Weights of a small transformer language model: 43.6M parameters.
MLP neurons of a small language model. Each row is named by its layer, matrix (gate and up: input weights) and neuron, and shows model dimensions 224-287. Each number is 128 + 24 x the weight over its row's rms, rounded and kept within 0 to 255. A neuron's up and down rows have the sign that makes its largest values positive.
After each neuron's rows, "fires in" lists the words (lower case) most often at its 100 highest values on Wikipedia text that the model never trained on.

L7.gate1159 [112 112 131  93 128 105 105 141 141 128 163 119 128 133 110  95 154 123 149  99 117 125 118 159 105 180 111 161 146 108 128 165 120 150 133 141 134 131 118  68 121 111 176 123 171  41 108 112  83 150 165 132 109 114  92 120 110  96 142 123 156 130 128  92]
L7.up1159 [138 145 133  94 137 117 152 169 107 135 156 121 191 120 102 125 114 128 110  81 190 136 135 135 124 122 138 144 163 127 143 114 115 176 125 136 131 134  82 154  89 108  78 125 116  92  77 164  80 130 162 124 130 105 111 132 103 114 116 151 137 133 141 107]
fires in: "chevrolet", "independent", "infantry", "deputy", "attorney"

L7.gate583 [101 159 104 122 188 147 104 100 117 139 137 109 102  85 140 113 124  83 142 126 100  97 131 137 123 123 187 143 156 136 153 176 126 130 122 119 166 128 178 115 112 177 143 108 108 146  96 149 137 109 129 115  67 150 150 142  98 125 158  75  87  97 155  91]
L7.up583 [140  94 123 134 134 105 158 140 111 161 152 115 147 101 108 101 113 131 145 119 134 121 104 138 120 133 117 166  95 145 148 112 108 117 102 147 145 108 116 133 118 137  95 121 100  68 129  94 130 122 146 108 134 147 120 185  91 133 164 112  90 120 134 177]
fires in: "well", "results", "result", "resulting", "part"

L6.gate788 [115 145 165 138 128 119  99 152 145 128  98 116 137 105 146 106 132 125 143 107 118 125 185 148 142  93 164 140  89 152 160 111 119 121 115 158  94 115 158 132 118 157 118 119  72  84 112 150 132 130 108 128 116 131 113 160 153 129 124 144 100 128 146 147]
L6.up788 [161  89 134 160 156 118 124 148 122 168 114  68 106 130 138 115 124 108 137 151 126 114 131 156 109 129 133 156  97 122  97 142 125 188 165 169 124  93 149 123 119 128 166 159 108 127 114 114 117 120 113 164 129 160 144 143  83 128 103 106  79 114  85 145]
fires in: "there", "announced", "college", "alleged", "already", "arrested"

L8.gate1178 [106 133 151 123 140 125 142 158 107 117 145 149 129 106 146 141 166 113 177 136 122 111 138  88 109  81 162  93 142 117 149 121 121 116 118 136 160 125 140 177 112 151 114 127 100 129 182  88 133 110 107 124 136 173 128 152  88 106 151 115 137 106  84 124]
L8.up1178 [147 133 113 115 132 118  92 131 144 103 100 152 120 107  98 105 174 103 108 125 124 127 125 137 114  95 141 158 113 134 117 126 111 123 100 108  99 140 129 144 131 102 173 147  91 113 124 134 131  81  57 119 144 130 115  84  92 133 110 157  78 156 142 141]
fires in: "two", "three", "fourth", "own", "four", "following"

L2.gate1182 [129 139  94 154 125 174  83 140 134 111 114 146 138 140 126 112 123 109 112 119 136 122 129  94 132  86 118 132 133 136 144 140 105 123 115 136 121 151 139 120 118 118 104 151 157 112 198 109 185 174 128 121 102 159 151  87 111 158 132 161 100 146 108 135]
L2.up1182 [ 91 131 110 138 124 123  92 107 138  77 151 124 117 121 117 118 117 141 122  98 115 151 104  92  93  79 140 143 109 131 122 145 121 132 157  99 159 111 126  96 123 102 121 130 101  82 124  95 125 130 107 115 137 132 105 113 112 159 117 149 147 179  88 148]
fires in: "local", "new", "opened", "public", "called", "another"

L10.gate41 [137 132 130  80 139 121 155 166 113 139 200 151 121  83 150 115 185 145  77  85 138 141 112 109 100 112 120 171  79 112 153 138 139 114 126  82 111 159 186 113 160 147 137 130 124 131  85 118 142 116  97 137 140 148 110 114 116 130 125 122 134 140 112 126]
L10.up41 [136 157 129 151 147 141 137 184  89 124 123 132 118 176 123 125 160 123 121 158 108 104 137  72 110 177 119 121 139 155 115 139 164 124 125 178 111 131 113  93  89 131 138 132 103 146 150  85 152 128  96 150 103 181 132 102 151 142 144 154 172  82  54 115]
fires in: "public", "private", "state", "federal", "police", "local"

L8.gate924 [ 85 162 145 131  95 149 127  97 132 147  79 134  93 113 169 128 127 176  74 133 158 106 125  94  89 139 147 110 103 111 166 150 151 168 103 168 134 138 117 158 114  85 163 158 162 156 108 104 110 131 146 108 149 126 118 133 137 111 133 126 170 115 109 132]
L8.up924 [118 135 137 109 118 142 106 150 133 178  91 123 108 122 111 158 152  81  95  89 121 140  85 121 151 151 144 133 105 114  83 106 133  76  59 108 154  89 117 121  77 128 140 144 137  95 132 121 137 170 164 158  91 150 138 131 140 148 128 119  91 123 174 119]
fires in: "a", "an", "appointed"

L7.gate535 [133 130 138 106 128 120 136 152 142 102 125 110 130 139 151 167 197 108 122 142 157 138 131 126 134 134 113 164 109 135 153 168 140 119 137  95 162 114 139 130 137 121  60  91 146 112 124  94 120 155 124 153 141 122 117 136  68 140 128 106 123 158 113 154]
L7.up535 [114 117 133 120 150 136  95 125 154 134 150 148 173 176 116 137 106 145 130 108 133 158 142 133 141 166  78 145 125  86 150 104 125 130 101  74 133 118 121 155 145 126 112 102 152 140 121 112 129 116 136 108 130 141 123 126 106 101 155 187 132 139 128 163]
fires in: "under", "during", "since", "undergo", "within"

L5.gate1194 [100 160 176 150 144 108 101 110 122 135 140 104 120 100 144 116  42 111 150 123  96 130 133 125 125 144 172 119 110 145 151 137 146 132 123 121 137 134 160 145 148 149 150 126 114 114 136  82 161 122 139 128 168 157 145  92 132 121 153 142 135  69  98 115]
L5.up1194 [169 119 121 133 139 127 118 105  93 153 140 153 134 141 116 129 129 109 161 148 126 140 110 115 101 150 138 109 160  98 142 161  84 134 144 101 100  91 158 162 130 111 153 165 120 134 147 123 147 146 144 153 165 133 102 142 135 117 112 149 179 156 156 147]
fires in: "national", "royal", "world", "international", "professional", "art"

L5.gate353 [ 88 162 164 127  94  91 130 135 117 123 143 119 128  91 141 122 141 120 147 117 123 146 154 125 119 126 138 110 118 136 125  87 108 139 132 139 172 132 166 115 168  97 150 139 103 103 127 104 124 142 101  86 116 154 161 130  74 112 158 135 128 113 125 109]
L5.up353 [ 84 160 151 139 102 148 103 159 113 128 118 117  96 176 134  98 155 135 103 116 157 141 120 126  87 152 133 131 120 111 120 142 119 162 183 126 156 127 118 123 141 145 111 126 100 128 140 112 133 107  84 113 165  94 136  68 142 129 108 142 132 126 134  92]
fires in: "him", "their", "himself", "where", "heritage", "edition"

L6.gate708 [127 165 182 112 135 131 118 130 151 126 124  93 112 120 147 154 129 114 113 101 114 141 157 138 132 155 140 107 124 124  75 122 132 142 172 170 115 105 112 116 133 150 146 144 118 105 150 138 153 128 140 168 110  85 115 122 101 155 121  81 119 121 136 116]
L6.up708 [103 135 111 135 137 137 151 122 106 171 141 151 150 137 192 133 118 127  85 137 143 148 131 132 149 133 137 145 143 121 133 134 136 171 166  95 160 136 137 103 120 137  95 144 134 152 141 121 122 154 103 122 158  90 178 129 146 161 114 118 134 165 151 126]
fires in: "january", "february", "may", "june", "2008", "vessel"

L5.gate1133 [115 147 174 144 149  91 111 154 137 110 149 117 101 134 157 117 151 127  88  67 143 107 131 134 153 144 189 107  97 163 127 127  92 136 138  93 186 155 116 104 115 113 111  68 116 145 142 123 125 208 143 134  84 141 141 105 111 150 117 149 121 113 108 114]
L5.up1133 [134 149 177 129 118 131 109 166 121 137  94 139 126  92 166 167  99 129 132  95 121 140 140 117 158  93 159  92 124 136 144 147 133 130 133 114 106 112 105 155 137 154 105 164 107  91 118 156 136 128 156 110 134 121 109 120 137 142 127 149  86 134  95 138]
fires in: "during", "europe", "continues", "cause", "duke"

L7.gate1201 [120 150 146 122 127 109 127 114 144 145 119 115 147 164 137 150 100 148 148 113 139 119 129 153 102 115 171  63 115 134 116 139  90 156  93 124 164 130 123 121 123 109 107 105 108  83 120  91 141 107 140 129 139 157 113  67 108  82 150 152  90 119  92 135]
L7.up1201 [ 63 147 134 128 128 125 108 117 129 157 134 111 120 135  94 113 216 120 108 150 141 117 149 111 126 148 183  71 128 112 155 102 108 128 100 179 154  81 169  97 154 145 163 160 123 125 143 170 145 168 118 155 145 180  74 123 129 117 165 114 115  99 137 146]
fires in: "an", "second", "northern", "southern", "fourth", "another"

L2.gate763 [147 123 115 106 117  87 112 183 101  91 136 158  78 139 164 141  99 177  91 139 166 100 161 107 118 102 105 154 120 112 138 135 111  78 119 129 149 147 158 128  63 138 179 104 117 119 122 120 154 143 142 125 132 152 122 128 144  92 139 143 133  72 110 122]
L2.up763 [ 97 148 134 159 110 159 122 108 118 144 120  94 100 138 126 136 147 132 138 128 146 122 177 160 153 135 119  72 106 109 177 128 146 122 175 125 137 125 120 166 159 120 157  75 128 131 109 117 138 195 111 131 102 121 162 147 151 148 149 126  85 121 143 129]
fires in: "a", "ap", "as", "an", "al"

L8.gate1050 [156 123 168 119 126 126 152  88 154 150 150 204 152  65 125 122 113 116 101 128 144 139 154 100  99 127 112 138 178 130 145 157 102 148 130 122  98 117 128 130 109 141 115 118 138 101 126  89 104 143 149 180 120 140 130 125  88 104 107 150  91 152 154 124]
L8.up1050 [111 113 108 144 158 161 104 137 125 146 114 145 102 100 114 128 110 149 133 104 142 116 167 113 102 155  98 115 166 143 110 114 153 141 112 151 182 118 128  60  94 113 212  92 145 123 141 126 131 148 121 155 117 125 131 124 143 173  82  99 190 108  77 164]
fires in: "theatre", "world", "centre", "museum"

L2.gate636 [ 94 154 139 171 116 106 128  61 146  86 130 167 155 137 126 116 133 144 170 154 152 165 147 147 109 122 158 129 154 125 119 125 108 148 124 144 131 193 144 148 145 138 123 124 111 132  83 105  97 133 124 140 132  83 107  86 120 136 113 111 103 110 113 142]
L2.up636 [119  95 109 115 113 146 116 115 146 191 133 122 112 137 109 139 143 113  77 141 144 132 170 114 157 179 164 138 149 148 108 130 113 112 125 131 135 136 135 159 156 102 133 154 140 120 124  91 147 134 116 129 134 138 136 128  89  94 120 137 145 120 125 110]
fires in: "under", "life", "years", "michael"

L7.gate170 [105 141 114 106 112  92 121 121 110 111 135 154 134 108 152  93 139 117 120 125 109 154 125 123  86 109 159  86 139  79 132 116 127 104 124 149 118 143 115 166 143 120 160 112 139 134 132 123 153 160 119 116 118 146 158 114  88 109 150 110 138 105 142  98]
L7.up170 [123 122 111 117 182 165 118 106  97 135 141 104  93 134 128 118 163  77 170 137 137 131 121 137 107 150 112 144 155 115 118 169 136 138  94 105 139 129 149 149 148 144 144 117 134 106 136 134  96 128 116 116 122  99 112 150  90 151 136 132 136 142 134  96]
fires in: "name", "among", "of", "while", "to", "throughout"

L10.gate696 [123 101 149 102 109 150 118 143 123 145 136 155  95 157 156 135 141 164 109 118 132 143 156 115 120 135 102 100 141 106 152 122 120 106 164  69  79 121 136  66 124 110 142 172 122 128 117 131 161 159 132  98  83 127 139 188 158 164 172 138 168 121 128 125]
L10.up696 [130 110 119 117 157 117 129 132  90 140 114  98 129 133 125  99 149 136 137 137 142 104 153 151 139 142  59 109 116  86 176 160 111 177 128  84 125 115 134 133 155 120 108 106 130 125 162 120 168 119 141 138  96 133 134  84  79  83 141 145 120 109 137 137]
fires in: "as", "however", "following", "under", "since", "while"

L5.gate263 [117 134 200 135 138 125 135 142 118 146 143 153 120 100 160  76 149 129  92 107 152 137 143 134 118 107 183  92 143 103 115 134  96 130 156 135 112  97 141 117 150 131 158 144 107 152 111 132 125 142 150 127 123 164 135 132  85 145 147 142 107 132 130 104]
L5.up263 [179 116 159 193 117 143  91 125 126 114 129 152 106 103 101 116 152 118  97 147 134  97  87 108 106  79 114 127  71 132 101  95 143 120 150 150 122 165 112 143 145 129 169 140 131 142 108 134 119 136 144 129 106 136 115 137 143 117 168 154 143 135 159  75]
fires in: "of", "to", "ultimately", "from", "in", "outstanding"

L2.gate874 [134 152 154 109 162  93 121 161 134 158  92 167 119 103 116  98 154 174 108  95 123 130  99 129 125 108 123 154 114 110 105 161 124 125 119 131 130 119 142 140  99 174  79 117  85 130 121 107 102 160  95 132 103 106  72 130 127 112 160 170 111 156  97 111]
L2.up874 [139 133 107 125 119 120 153 152 147 111  86 107 124 110 106 149 130 145 120 118 117 105 118 124 109 114 100 153  46 108 145 130 137 146 108 168 121 148 118 176 152 134 103 104 140 146 149 118 140 145 103 112 110  73 124  85 104 115 157 150 148 154 132 115]
fires in: "an", "any", "anniversary"

L5.gate397 [113 154 172  88 109 173  98 116 125 147  78 103 117 112 186 151 142  77 165 112 147  73 140 157 184 138 164 150 141 106 140  75 120 121 118 146 130 144 105 136 135 103 134 123 144 129 128  71 152 136 149 173  95 101 162 134 137 155 108 151 130 164 144 149]
L5.up397 [105 142 120 117 170 125 153 130 108 138  97 131  84 177 104 137 147 130 151 133 136 125 118 151 135 149 115 156 120 128 127 123 115 101 118 120 119 141 142 162  82 121 107 140  79 145 132 124 142 109 115  80  91 110 132 131 169  95 133 162 119  96 119 137]
fires in: "as", "character", "role", "song", "2", "chinese"

L5.gate61 [139 105 138 139 158 117 134 155 178 144 130 135 122 141 113 115 209  75 148 125 129  92 122 145 159  96 152 105 149  92 110 133 115 136  95 147 121 115 143 127 157 141 132 103 109  96 145 123  79 151 105 174  75  94 136 125 129 121 119 144 108  90  92 142]
L5.up61 [122 128  98 125 154 121 132 169 136 126 138  99 102 121 163  97  89 120 108 130 125 127 122 172 133  87 124 102 152 127 181 164 123 196  72 153 150 106  76 130 120 138 106 138 143 105 136 146 133 119 152 108  74  96  86 130 126 136 114 111 136 107 105 143]
fires in: "members", "member", "leader", "version", "director", "minister"

L8.gate1041 [129 162 126 112 131 120 157 127 147 115  97 127 150 150 141 126 100 148 173 114 147 149 127 124 162 104 134 133 169 109 132 107 136 103 101 139 135 190 143 115 140  94 126 143  99 119 148 113 127 104 167 137 122 157 153 127 107 106  73 169  59 139 184 146]
L8.up1041 [143 139 109 147 173 127 136 116 107 140 127 120 115 115 111 120 147 154 140 138 139 120 128 153 143 136 100  95 127 123 105 117 108 119 134 105 145 146 119 147 164 114 103 139 116 127 133 120 139 158 151  73 120 139 136  98  85 190 148 116 119 138 111 136]
fires in: "with", "under", "due"